config.toml
vocab_size = 5652
init = "normal"
warmup_steps = 203
MLP neurons of a small language model. Each row is named by its layer, matrix (gate and up: input weights; down: output weights) and neuron, and shows model dimensions 32-127. Each number is 500 + 50 x the weight over its row's rms, rounded and kept within 0 to 999. Numbers have three digits each. A neuron's up and down rows have the sign that makes its largest values positive.
After each neuron's rows, "fires after" lists the tokens most often just before its 100 highest values on Wikipedia text that the model never trained on.

L3.gate55:555590520460499478463550522389484519491472463560516555555514565559551465357540461501452523507470509565619449490426521494478473479434478442493569451477518486480493479410451476517479478474498428576552483470507535472456551502575508488467523426440439499398430493487503530476510570486560549502
L3.up55:443593398512498453550428480514426512428445493447592643486470474652535538508542476567582511485493490490434402618457502438507436478566486549460541482502529455537504490519514438581578481505513458489455524428455581521517422431446488463539499493522498509432504594553464436556492503486571535494
L3.down55:585567560503565420525498507354511582619519482525453403457434509528519544400462439504442430563584491444505476461523482530406435507518445430559458455505428473466517489451430493537440568510536412511549510537429461473575575510534468530466625494448535482521439417507459511431520510576454501607
fires after: "| ", "The ", "No", "the "

L2.gate403:520517493578514443408521536631524508468391530633454572543555467517509458412527549556460512468419531549417434464612504544566493514511498485497585523429460613528580524540447548444489532508421374457428542457499457531482572510489516467520519551515446556478414618480516473530548552522434553482
L2.up403:574442541490604462413481499473494459536606465490448450483423485456441502524590514436475567526559550488570484507572489428469482549501485536501477556528477429497585462483547509524550507610494561482547500577401577493452503558487463532481585476486443536516580454497538569451461512538494576570
L2.down403:457437527515615514533459458437462476583525455407531429519478571447365563554494531429495525552558533437547477464419542377447417524477470527460458483449559469501501383449500422452607462614509534533472448450465498540501489511488515577478483532442496473511559427509452545453482391505482526555
fires after: ". ", "\n", "Li"

L4.gate184:429565539492448472569511552520508539472447510488528467491491478528478497472556498419550506493615471484515542589475510463552569545570430507526454519526521496537451453564496518558586448546589436549409464514527405470414477404495430537445554587476505502513473531524532429501447480546577409469
L4.up184:512521404489572499486569439586546501520532485543394524451486466515496419465457426425559402544512471544475510488519562440516470494496407564501547550454588503514423472389526450489545544561531445457572516529585561465450449529504599590565478578460523528447492506423557428543492550441538536520
L4.down184:437450472449584469513476568404514601468509588554433462571523464484523443481501488450545513515536564471411544492462442512489526516543493585565484616434540490443445380507513519588489528443510484572515442572567485466498455491419469496535449591512438469490451483549595512546519548461547436471
fires after: ". ", ", ", "\n\n", "and "

L2.gate699:567551551494470512534540504516528537535474378445474439477560468542545523435340467440466460504503508449545541489450509550526483473512456439502552556459440507534540535500553509483428544564478513420502352498466476485459530434523491615512489494493551448448568527559535502534533474493552549608
L2.up699:503454499561453437534520464532486517449496566506460483469384430494416544452533501459533579465468490472474590517538540479446442526496466590507486499456485501420531543527437517554553454418532488580488548482518476456573544457464591495521505464504457593481547436510550551528565514417486597396
L2.down699:486457405525512473544475513478403491525480526461538405532482550505512419449603425458488514556485487444507538518575479495526426584522471485516479572458563393503477490552450449512450485505515507571411528436462506481439557560548416472421503500497569532488574453483421550501557496509452547404
fires after: "| ", "- ", "\n\n", "born ", "("

L6.gate627:568526520477497380519533539408529473541514464521514534462544550547541547524539563425506510546449557401479437486447527449563498493507500455473492566486519484597501608562533506481525502441438555394566555551509480478531489624463599472416525524413585447520534527526470530620497515569548616568
L6.up627:511471536478405470469456577401536493414470529472511543419532488581515495496504506501490509513550462528567606487461440565486495527492436513521552501448539479433498538467557515462539640505503651462498473427501449525585525535573456523476499539473544430514523398449424462517482483425517429560
L6.down627:418476394493471457531531557491462551576516370547527426504474542552427603462468536387508538564484510524559518417505452581594414500504505562446470605519507395547502569423552477466524529447465410540410546477485416472490537468476483480612408564440523433459460469544529533493485461521518511414
fires after: "200", "(", "199", "194", "201", "Ed"

L7.gate245:477527447462559562553597480597503469537494589462537501542507455482464574562493573519444518412534538490479443583426505452489560477396477438532501547483515469489484505513528504537496590464451436610547448402407460475440515571472470471500504461479503552487431441566409557485515491466496420521
L7.up245:565530476505455559479430457537508437471412519537493520461554450480449532519466468554466466471537468494466503432535513484541526504487551461488545469452519576518529565498537529522466457453598504519507428406583548608534471510551497498535519462442452428531553433499468454461478528489553518487
L7.down245:437460471484477449451692510504467577531518460467536506564548451390451494461504478509452481507489511481463534541455483525493524539461503526563425508419486402512462486496451499476454607497493440460509621595483517400526479496541553592468533518493511513471487549534509458582631434459471519479
fires after: "in ", "In ", "to ", ", ", "such "

L2.gate85:511555548514450427533545484563495491544584560464544539419503591474530479495444594523567537370481585544445501449562521454475412470502420534502454505432490504485476504433525445557521554529485489411512537541528508439465479467400507568589576421519401499456455490464536503573512560498545541427
L2.up85:557510413453496538503483503537512474462487524361479456568401534464471554567421509509517537458485509542519522523483515515512492413510546523506454422570481421508520484530468398659536522541655544457485544543594408500513441424402535596491522501530411528452514473534495514542508428529649510549
L2.down85:501445532423497454536511540566531424517507537435501586504506535423455468540565540582470505483414501518493491449536510479501515441426512439518558441421515474518509489507431452476520525456524545541466514533507564484494396549599428462472534427556592486558449420499492545503517544522424532498
fires after: "the ", "The "

L6.gate435:447489518520469575476565490510432515463532551438607454521509410482505455499417462470436517521471598544472516454485629527513510454535476428526466473400509522507438514461591518539553559471601530520361365474579485517556518594525574444456535465552482506475536515515530474467576512543415495492
L6.up435:558540460420539568554465539604523506425545506522579550506519495455489507522419477510578424504469450472532521469524572493532535514395459503394454538452428453517470511462553588531488466538542535502610422431468622464466496547587516506465520435432502511524499420441479441492438481467450523505
L6.down435:474641532464450525447529459420491430405499522511490506464499497505525478430556442451567491514502575536536572563561491484551538554581478456611509537409473502495551570482446520502429493508601622430472491391542493482519512457460431441590450502518498533469473502521459539537465530395506516460
fires after: "| ", "of ", ", ", "in ", "the ", "to "

L7.gate529:569573460468461387433500542449618516474491543444500486510479465543539462533503324502541421563513460480483441530443391536569520512443501541481561437519534451571518545580512527423456557453482503465520513516508469542572472547443470451475493442503491484564508447542481495550614474555489526534
L7.up529:421603530495528505494509494422545553490447517540546530557511515484437502495501512426650454550502503550527488533452566416485501601531533405531560477520526498530483461553543451495449525434548465434470502449493512559544476496537535537405498480494434546513482493518547445453569512449587540490
L7.down529:437491470500451514547413472479516536517535512524584535508530506394461490407490519454506474519524450525458491506504516439489455467569417529448593460433456494588426457460504411574456538600468461499475522498475510510438419494540475497613464469433503528493483477462518493452536476498566444444
fires after: "\n", ". ", "\n\n", "co", "S", "M"

L2.gate71:448617549535546480455460492470538474467457335528448538525469603559509481452415461571483521524497492530458504423502469488542501438466433571510524449428517535442515510454557585510469463508467402442513474570506446559408490519466495512493511521475423476528489531463462496542553502471496498470
L2.up71:446483527495571454479542452501513543563505445530559478490530557536422445526444570489541418499556487468543555495542435430505436483472387621485468515536518443442439468480563468511512449577561434560499504428486520554481525460406455515550481477475498588521404505534537444538585443463578557444
L2.down71:459450540513502592574524475543476547593511518502509456430424454490585491555606619529432556537472443435613526557524552502473487485512510437525483536542509580561568526579454475519478544428503431609505544431442498482540526525515447505513517494484506455492514488445530578430500435496552467443
fires after: ". ", "\n\n", ", ", "Th"

L4.gate654:464454549562503400509515547469475551478496482477519447597549514520482479439569425440548522478549571498552464545551527590538555462469478556585538487492514510587404585504457594473477533485554477474595491545568453483600569516421480514547533553528548558486540578591530456479494585445463455511
L4.up654:479575493486551578550565449565462413486482494520502522577576518440434408468447430558468400515398560462470569440472505495549506501451413532488449464478467470502498474521418494494482444553510517425471462504538502563498461563558584546420421510502537448462519556389566544520524588495493597578
L4.down654:459446486472578472535517401508473561514525624518468504559544428516518495446545445449530467577528446475444453551558498432506614445527483569495510454593497474477434520466438516475444506527580541491503489531440536499528480436539577472528366458514442507495493455492492522491441607513558575476
fires after: ". ", "\n\n", ", ", "L"

L2.gate31:503492518477414448476563439455442512549562471536511525509493422546507503477445509463463474481467555512460518478422538506565539489454501512459545513598505490497543420405486482467538524490582422455398470555455432491481572390546531495545488488468528532428606486439471497570524523473480537412
L2.up31:505458469515367481542537432487463475478431482439513408513539556509462466493492429506529445545455536399524562517489504505435515512552516470465503451589495585561629480573490493546554571559484437512430451542428455556518521507504539591478454566422461536527570428493546529454481421472508643525
L2.down31:451457508478530438537498485597463481511495546455489482471438490479372425535449464536495499532416497526512539491494503548461456458447530495520553512502490436553512514628488518485627506453446451539509546489457559572522427514492497554427492420554514441482518469530529619478493425543511552521
fires after: "| ", "\n\n", "\n", "Website", ": "

L9.gate140:517462446506519473500534492495375499473583446461537438503455437430553525415545490497471564492457438473552465545479521440500486606446564396454425586591538421561562429454453471512494470535555433349481539491519472632502455472494528441562423527536412510505582529497576516485505490484469487623
L9.up140:497544471443432492542449470486528620509524512572565470570442573459474434449542455553469515484429581407561492498405443500440452545516500544529452497469489557380525420633460423409483477515507496447498510524584431521451514532445573619461487580633428506600565539527504396578397551536487560487
L9.down140:597553492532593491470499487400579517468546477521519464530441596374521495474446514517585440417551506452551463513521470595584483558468568474549555588460438472514543543530531524493482461509549429416506483520404450487466465518445456490471548469637532484470517420491457549510570435578489470503
fires after: "\n", "\n\n"

L4.gate334:516528533562531519568557536514558501500550431459495471435557585472491584603513433432593525493437526552464544497500569513502504466486508464524484535489517421409452636523588544458481528576636496471482576460386590545425458540453529513511518483449490541495577529505500532520514552366511486586
L4.up334:502484433492543497516501469479487461530462480412622546583580543476517522503487525463467545482457467452501544505507520574619484555529490463458454442588566464524387451503550552556590593421462419480442470527425461540493490558474505505566498553509537470551481541489403488479482568541504475554
L4.down334:483499557560516479542539505449578495366578438621465600512575427547500563504519569540462479513492427590504565486540593583516537361442486519442455481549491548505506540525527489559486517452487499446472533511530414495434563552571563597515562525543553471531387496469505506548456554466514494512
fires after: "the ", "=", "a "

L7.gate619:504544537512441445503489551496489536478473464463493466521498505506515583531484529539530505516486510604450456480539601496556468505479370486509554541610487563490568546541520557490563411537481521444486458430531532453569537453469518444513516472440483577550462535447472397558615566495458551565
L7.up619:587428512506497547499557479478484503516534437433397455455541467511408489514429501520511532452462470464450438445500539397567464460461484460463469508490497421566438447591486496446490504512488475504480606454478404558501547464490501519534584479436465476437533374570447517405560546572492581469
L7.down619:435490411547527504520565458602477518522466533474513501550467431444552472516492467410519487432487437520415504541578616459480490524386541392514440550462542424576472510487565530535452639543494537563415485510605464448557506497439483467504503587506516453423448450514548496499535544561491561523
fires after: "| ", "the ", "\n"

L4.gate274:446586510533527452478457493574470496534523596478416412489453487551495499479565509559474442442545538545501558537456514481489473479399396521487489500509549490521521498466562598558528505478502529502441460417497480540448481483442518457565516560451420425547407571479490521497422515482454477537
L4.up274:412519536493505427519477439520523469594428486619470492611465493511503455489476477429565589517582461389520488606488563553553432508452474569536522514509474495603404528460567474489547519451527563512523474521509529507481431602532527555520546449503479548489512509519471489558527549485435535396
L4.down274:464545473576542545510542550507496597496512575420525533485503481578490554399523402425602522421584545519526509443571436564485539523431475475420470510552507564462483517492524482521627511393567441479540538535499425527462618526596537501545396439554424490526468428500488473519526596484498441458
fires after: ". ", ", ", "However", "\n\n", "ally"

L4.gate380:449491506495468403562468420561442530465464442504524478463423479532527474460558489490542568438435462485556503459546494408490462473466493496556473546482487384467567440514495388561481529396443426454484414477474489400511471515538514544503549452474558546528454543444415526497519508476407501507
L4.up380:523621491490463471577503474491477487516497471523484545514546562537544616537511519579487551529410459435546464448500501555457432466496528538448510477525448554484531521474439501577536461488499509455466600514541548414467490487550427542459496496563446518493442486420451531506525525529488505478
L4.down380:514435475479601546442469450532488499487413459461557573536490521480509481492468464470397417489635473459536525447444450476507544535517431427453516484447473442452455446455513644406472568526499508607487432505531420576564487554557538420559494487485501544595517480547515478420545462537533481502
fires after: ", ", "| ", "the ", "The ", "Democr"

L2.gate356:521509520566497436519567510406502427555466466476498505531480520497565493521430471408556573488488471551479531554485464498550509542528417463496467450490462557526497558411511570458556507465625471490463528465462409430436530562482455592578427515538488589502502552393493512476501461406594494495
L2.up356:572497558456539391492496626373547469496474388508524521523484524467558453594444512486561540575487617527599446537521477528473506513491473417470481384563545537553559484498480539535556524535566502488409461507505443490516495527373459547467456491559476494569486462451515594529441471343529519471
L2.down356:456402516427437455449429536485545497484578459500479521557454507332444379585476549621492494493515548513538473486550496491460449503450448409511478445583464534497524474622391482555545475442458496625442456516475483437559414560486465507468510489540534479500500463567532495450470488519443608482
fires after: "\n\n", "\n"

L2.gate396:563502537489481408545488577524577493430524515432507533463524611436503564519486582404454578508505431496507452504480494521473415525496471456488420513571589515511491557374434496463430554474464420478477589545445505479566482499501531441490486534465506534491530557516515550559507503430559404528
L2.up396:512514470506484594553486499553481500437480537498544526569454561523496455561494529489551539540481593560517493463606503465537457553549443452440467497574587444552524474446448461530498452454529534445536509552520475515488527432446492488568567474541470491505495496537470514435488484469631406527
L2.down396:559519531595432427470499546521557511498607511476444566404530617400519593506523517406540511481473416435508465527477519501612563392441385432488485533487551480511431499473514562583374472479426467461434535537573512504528464509491453469501413489484552548469446523527499517589534501429500465577
fires after: "the ", "| ", "The "

L2.gate354:491573529495478392427479489507579485604453516520550577526503473601551487434429554517419495405469541520416463484444521488496497465458504531448465457483529548535533547496523538443508494444424434465504472531594524454521618472449501477545546541580554507458374481522512495567543396509493423409
L2.up354:372495453505512440436482515546542531550539494517462500432586596526495533518454463455533499399478497387440510528518565539537454540512548455494484517495516483415495445441579468566526599393466462475566550469504517505546334565496455492428566588515533500568449553620559444444500410518437466453
L2.down354:400483467451448529481486542504517553570599468449432441462406536497464470453503565449470508405550484388496413498598481410497403482468490395440483550438498455479564448562555444527488532482466488579550492493427556479501383557523488552442460487471497516523483458593505566493539507506461502456
fires after: "| ", ". ", "- ", "to "

L2.gate23:393527516484597506446463421549478433508501540473582561552460510491480495501485424511478482451506500495508503535545475493493531558515505541510467513521608406489522511485520391532583532469406485568533485525532493523501510546562500461524531560466456461430499452557549487522519574410463428479
L2.up23:514537487511513484560557571463516462507484475459617542506493599464478551485425551464574490520487461502497498514453572503470516435513539417455592557477518477509451546446553470518509506480370523489433481486483501490499531612545542444460469385580472512491557391464456628608561441487507454438
L2.down23:520481453459482553521424461534435533539565535514538484539510518497433538475522493461470411424463479404527472453540484438563371494545470529432480484478481459530541476527498483417466422499567507511462511528407511481503490508527546464454415412425568462526485489509542459545444400503505484500
fires after: "the ", "The ", "up"

L9.gate644:517524595470546523588577498529420442547548401565507451535476507509428493463523532482485511529523407439550601541507626549484471506512564422524521485482497455539581549492594465539483537530600463518449476471484536593515489527536496493487457585466521519478549506586498460485542581419436442444
L9.up644:464496566512502532443356491511551509517573498538412480497470573544473493562506505523603465511512342495476560475471437582503562484417580575440502459545451459501367479528465528521536486504476454502450465429335464546411556491557383453486413499494484473589537502485495496546479523424572473597
L9.down644:472559509615539445582499499521519444502551502482512462488467498561396533489516521558512584408449475519558480475508496479476561433503476469422450399437483436529479533522493519505623445514460551485542442488537521548565579538438498497415502558506449518563553509497478500551471484439414440472
fires after: "in ", "the ", "2", "–", "3", "ah"

L4.gate632:515490561490492514471494501489465515389515549482485497429504559525493474469551462579477485589570409488441614579498518564501499491454458432473474436514572566477524550491537465530540528552527447509484508556480445471562486529507494537500501542457475501542470484523493402506564599510520544513
L4.up632:422600539533553425481523456447526467500537511603543490488538506500456528565521524536462486542508495443512463509496457460539561553447498509424463488561493543503336477480425564500456468459561586506509535574568502460519612503511548512547519467573473521536436440451439471510515546604533513439
L4.down632:421488462401455432553466598546386510493479483456488470516502481422502434566539519546443461473564508535528486525469515447515480500618503552463595523428500528498458466514495547461510495433494588536500448504410554451431472571503445531525506468522582516489436423507435488520489490465532518461
fires after: "was ", "were ", "been ", "is ", "not "

L7.gate658:439494463531528419593482523542552533524499442423465581395508483498463548485433502550558451430480491438435522516546578483549532460447539512528411529501576562553491495472465518484509518451430462481509507526482522438434537526439509538597494515441475493479475525604453448499519561571483564441
L7.up658:466551428554543568559559481533485432560532541591544462468546543459409484493481515463527466503527537476441536556508552393459516436522534541449524548481498528567477488496467548427520577345568496498479524561508512427522561521487493502551480413567562428519518537519451481426317474472454499493
L7.down658:521471471531491582498595505454490496527589550502492604519592512487525474443582538454500500487456387432522441537554378510490536532482509527538497437487507481491462480514539546550558537492566547410491534488554494531522571447519522498454557562535465532519514470455493517490543513381537529497
fires after: "==", "===", "the "

L7.gate301:433393491449458486541521540502504551488526447537489491510546438519532550493487502454477490520482495464528530413547577624502544483559506485433511464531544493565555480485508515429541529500503441328461502594481450459569587489586457520479490581554511447497567534468477546482492517502522620483
L7.up301:442541380529494562489454426464408623570474413485479548508522553446524567433506525551454526482448470557520481545452483564470545480522540492472469483555496490548502550551539565554479588499429454493533389532436472516468526448486436372481430506499481542447495528531452459585496438552501467400
L7.down301:572448581529527425534415480551601438390525489494465504555491545450472492446535395535493571530602560497435515532422437464553484408468480548511509502528445460512449547477469515529530577552518511528515512492435548485501410673533535583466528483461459463495412403532559468517472606517444451577
fires after: "the ", "University ", "U", "\n", "\n\n"

L9.gate426:478523449546451517405488523555523629454469540507530434414458570457540463576492559405459619489578459424530482480487530589426479545454485481498463525427515528449442366482514569516561453462559479492421463446402450417486509423478584605543517495434379514457437464479466507540564526558524408415
L9.up426:503480444593543524487473561500502447464471437475530443540438542499404464487530510608498400495551552552547525457485563439525526528452521508514458517514562534530505497609539530478485482405516586534561516458551526500533486481453581464463467454511529492568539503625514472496497452502576504555
L9.down426:462516472379460586540530460501493484510576547550395585419538410536503420557549520537502556565516459500417448495513498469543444550471499541569485492480568444587461488570479503444506536413503470483504603445494526546541485536447488372492380480438529489505534485527505380477537517495523413515
fires after: "a", "u", "i", "ri", "o", "m"

L2.gate545:505447461507531572459579438516538545433476560420518577418424492470507398432433475564512515492512495549438489618572477562515553470540520458425481571471486418463512488497523542525542551494557410563518509500469489522489504529518591492528578480387428468489501432557444507478427487441443525482
L2.up545:598459459560512557468551394526516454550529451439548609427388565529471536491530515428474548534455525485459505608515475537492531508506501575390484475473588493508496461483500505596563565500554393536442513523584495462472527545571552542447515482489530453529527507545428603486424481485498530509
L2.down545:498466518514610580545460385487460475592547449558490419484471521528453563603579452469488502461428471469490497424438458494440492488474510518510476446476532396487500513523410451483579550514453576478544492498417425386510532461484473479432525446589537465518477528586471486482435467606467509508
fires after: "the ", "The "

L4.gate595:594428489544535399495438468419524528520452471562546491423482497533576522465570527509503533513481505510512431531457531625509467549523463514478481471502562573500437589383457501510504557514503473386521519489589525452525501587504550393611502514475437538488522475500451475514553399445538494532
L4.up595:534423521498508537476502567477484471491591586554572481482472550440468542472572601495505467531512548482552565564573561543516421536521530601460460561522485470445469480471536569529539464412521513569564473488528440614450516528474487388467521473449462526443566516460468526444509478431599473584
L4.down595:387478509531561566429513534546486450457519516469426417480459536455440416477529511457498513465483566410511537443448475457513512537619533463363501602476406567475560464477511491484502381495602468617561486434439502519483482461436497462499487493453463454482391547496480527469532456517516443610
fires after: "the ", "The ", "m"

L9.gate572:514482497488482458529528460484484470411542625470552534491549434527475540380434502554509501506516463558372497577512480497431595444423457452476488549589474415376449446504512521531412464493457496484448522454418484457551502565446593563483506495405492464531517438528570510473572456556526550473
L9.up572:476528354509575527584579568581518444424477517604429495573449489431465390523543490581521443603401557457452476507486512450429447483454472475555489468518478496504561532621450449543516466535520420567504496397432562389505480440474516421548524574408534499536501466522495503524492442473478470468
L9.down572:516466467597449577546489589535530488463546559469442475538431448496517483526529556546458521525558550546498515450507529576500475491433465518560546575492485442540521561544493437448478535496417395497431508491542423570407482528533487377587499561471484429544542507556551439577501488499568485486
fires after: "a", "i", "ing", "k", "at"

L4.gate403:560487541502485498542367449488416552605459462521511447497508539524543516531427512542542562550490421487550543531420463517505506453485480501517464531462589530468567493446501482490523526548452538465585516501472557473523492453498492601616478530497520519553504594466482469541526475443594469528
L4.up403:477502601505469465566408541504516588443567439495369595451501427472535667510463428481459505442499445535538505448560495505464492442433496500580532456487460414553574506511546513488426488555481567437535496529530468461467566413368474523460541542543467572585549412508479532376470367563436495363
L4.down403:513395527432478492431481470492436544490355445469575560540491403552467482532458517484490452456576503456463424578513503554521536571451541551469594594601440448516574492488437464554437605522521498433492575494489444423503433435452493507499433526489457506467522469510559515510490527459572510517
fires after: "was ", "is ", "are ", "were ", "been "

L3.gate88:447401479558442500527427424464506503496490469506552540551543578474450545472455478494484566434529405566505463545559558442509440394445562483390491492497451487556534525575534552508513522613620513515506531485451577478506539500588504533488536579487502475570574455514437525515511487485472489575
L3.up88:433532469557499496554423398514364497465497501514630503506463513515409381539604468500513517526471471437522498484483500506535515505533476483383469491541538453457467504546547545571465492530470524502534498489470523567506475568565475494549415523432496538460498490507520549433519509473573441591
L3.down88:581487463436487502514476476434576549426604411579459472536616500479458514611496529479509517472556495463448560485551455435489439504513512402497519488572397475426464517561512588537517532508498452419448429481473430500506465460507525618464509611536520514480549599578495443479472460501581611472
fires after: "the ", " ", ". ", "202", "201", "The "

L2.gate683:492499489548553458510489494419414539534476531501504478468490442489571572547445560543533498446482535530465466550446438491527567441578588592517512508486552491475464484477448482543516519449511549480516484579465478469437470660460515458560362495597579479503494432450530427464527565508535487518
L2.up683:553495408489555482511553496526445482485465547471470498493537447501549531539535487559540466521515457563527464539439499416371480464559558519581480525475462495464484480578499561493565548491448544486546540587449437506470509586492459484563491435523575377396462442352525442423534567490548492557
L2.down683:504442441588471486516496440525523487417505535417475515507598486498528487510534500602471515505570463541500498494498429443402470522547486471544456534513512450483503502555546433492482591550461467547530526500531469445556546483513409628501628522365550470370479421454488457525548550517440563533
fires after: "the ", "The "

L7.gate204:578433607601458600531476445506476575449460517449566460496522536501449569542391448558500563479442396551520514487488470572587577561466504526500476452467431447564434494541552530481489483523539546570523470479482579531489507608508463575505489464494538480444570586534517535453557519496537555493
L7.up204:478508563537363631509479526426498518523483507507542610579511496469524470452515536444458488537520464544531503502465534472557401584505570465453543451577541536478429483489498480396547555459560527483503569482400557480465531428449547590491478449462509407541456569564404511470481482482572472575
L7.down204:491520455428459481436556477474549452502473579581502626555588523485575485527442489506579495408567424582470403526483530495520529465443527489505462498535618552512482430491495570487574498463405523572505488598467442534467522570578489397376537569457517562410395531481591521486561501491456410536
fires after: "=", ") ", "is ", "was ", "au", "A"

L2.gate285:527493579484509398525491497430474503519514531479449544407576474490522593531416538478421432412461468552521592537488492512517549434495457513427476399536465501425552492457609536572545448415609468446507491508534537507462588559395409482564506521441524501553518493510468472449574556500497540466
L2.up285:503501544566549537448541502535524518516567479411451466484485625515581594479444581504491504521529449528510465507574502497479545389565597519438570429565457521490465527560454464565527489482561451463447476446485567474538543501448457467525386462439487497477466464545452530473602558437458483431
L2.down285:425484548522505588483521498458619534509532522423598537493499538465573465448488512545443509638471476470535472440439529465497514434595578503497600435496454491472504526630391571527511517507466521444481516407615463559499505454448475437414477520490514590485421466479413539440547440422493485481
fires after: "the ", "The "

L9.gate125:467536460482501462586583424371471479397495432514491478502484492573478582442476511547523542429499490556539500462468526525546444521478470517436454487539520480498377547443521507451371562362547543505473499406546463506493501523477494515471434577508544547502548513598545517510495589499482463462
L9.up125:486491540541483484616609484496502452393545494543446518515571505480449536438607499459569435501499539550605510446444511518526469410488425482588521456446445427547503451541427515473481544415591437548546506458522468432493470427483532560398476569610571470501511430618443553525496525502468462502
L9.down125:471458551494570561483451472549463477452552498488435638500449432526529461601565494429469471542436488488537535471467435477416541476507487467625528544452406437527589527562497492487590506519477480494492515406480480529535453640521507471486472533524475464466408506482478501442494381470452513517
fires after: "J", "^{", "im", "201", "om"

L2.gate479:515456512475494364556564533547411573486452430330454546457451549475499537545483441491473540409437434584507544527530593540514571505461546414411469489560604475499477537467500450535439480484561539458450532557402553544460463581420509554643569462446476500531466533437474526465450558406439503532
L2.up479:568427491419431480478399456519464532545567465494420518505545491477405522475496507450486596493513507537485470444549521477530478447533529483467456460513503496459580416485466479458418416491504523518479475472438482604459538496452538535528524548391478511486452517522438546578521530435447473380
L2.down479:454498558447523502442433590515526474514513477553518504461495456478506479533501491529482568532520487624458525600475555504509511507413536497560533490496556527500492474550565518445539546495562478536576572483564494580495465503422454484437404524523444428388459538510573493543489433405420513497
fires after: "the ", "The ", "l"

L4.gate189:462527451478576564447608470602498594505522579524515539489436545528465494452555492496578478485587477480403494557566569511508523507411444431531468533525478564481481495569413504511488548479523476499531474591521478606397514495402544517557547538382463537594546507430551414479469556476560519602
L4.up189:523534541490504440537441446503489470463434532538472532502426535520521449539495555500486546484533481436481510479505494541529576472444505449488445496464605618520519517600428412461433460437490540453437528495510538552456538482591490466510483512467504597512438527576460446452566581587481545603
L4.down189:525546493614587510662486445612499554414466479551566508494480617572369548529554522519485478449494518559515510498551453510607505572478531467519530440408451483518525563566501464448495602504429561504460528583560449551417516467445496518532489500466487532459555510583434452543527531472459498519
fires after: "to ", ", ", "he ", "was "

L4.gate606:489471514581592517481519464548505452526465462485480505557533525432416457470433496513483464442465598516477448443492490507598476505467457620527504536446610549458448431500501512465491481534440455489579512463534482577480511585453612508525457489372469501512432516498571485462498477518503546491
L4.up606:483535539520520425516471460502533523458482547447405431497542498508425425498420512503509438499502546490391586411493464528499485548532419477468521451510578493398505472550554444488481584522465517488474494520496533638582548493494567584516527491420489420571419488467602452511476555627573525515
L4.down606:437532504457490503566518486491476360497471441532521439496452534572523433415569368603490517520490613486494554507514512429591528536512549445548518499421498443535473494514442418554607516489547478552491540507554539446496475540550470482506430596505571450470398498507571532499503462441475464547
fires after: ", ", "According ", ". ", "and ", "\n", "known "

L9.gate237:491502527423520520512517545461362465494483530484488526541455474522611532533529415553525521467460411524498485590493441524489480504537370490441496538557570556513481452500557507522503490564570499459503487598459560486449507551390442569495456516550535513445537474425495494500553553462459538464
L9.up237:535401521471473447498567481463465610507445514411446492454476523497465528531588491520433560485499479445558501549477408440540535515493483454505436437546457515471537460532506564507464482565503559480524548514406560452532446538477442524540524418478474525606488588493545528543513404593556518453
L9.down237:436501515500523492476466572397540501442522499472494445458475411356517585447519446532516517488467498527519463508496538583583547495595502509493451494532525400429501448532444462504506534472598400484526434469467571500490521484435417504562476552503534567436571494470523532574509474553529521483
fires after: "was ", "as ", "is ", "became ", "also "

L4.gate2:468503477533569565557473509456532540512535459470468486547587598510573568419476488513436507401537526545381434484504438538525529440452575477538484569490494512569481489525491460541434502504523591549488490535459595472508520527462477431539482499410504454571524544522590515547505513509542570498
L4.up2:524482448541489454493505562489485555498511562573619428557518625489487487454496457469496532438522491483430510430468518481481516571595447547589471576550563442518524575484468521449443573402478518520462554532543499553409490395491533542516489494525544528559449486532563510533482444570504578489
L4.down2:534495517486447472525577474443462517433573443565455494578427457411511477503483557590448522561502530544539577480541376458535584550398515609476523464458496592520530457485526559582453485447505501508587422483509594534530469571559461437505493481447469562539497497533414470493467533528523474396
fires after: "==", "==="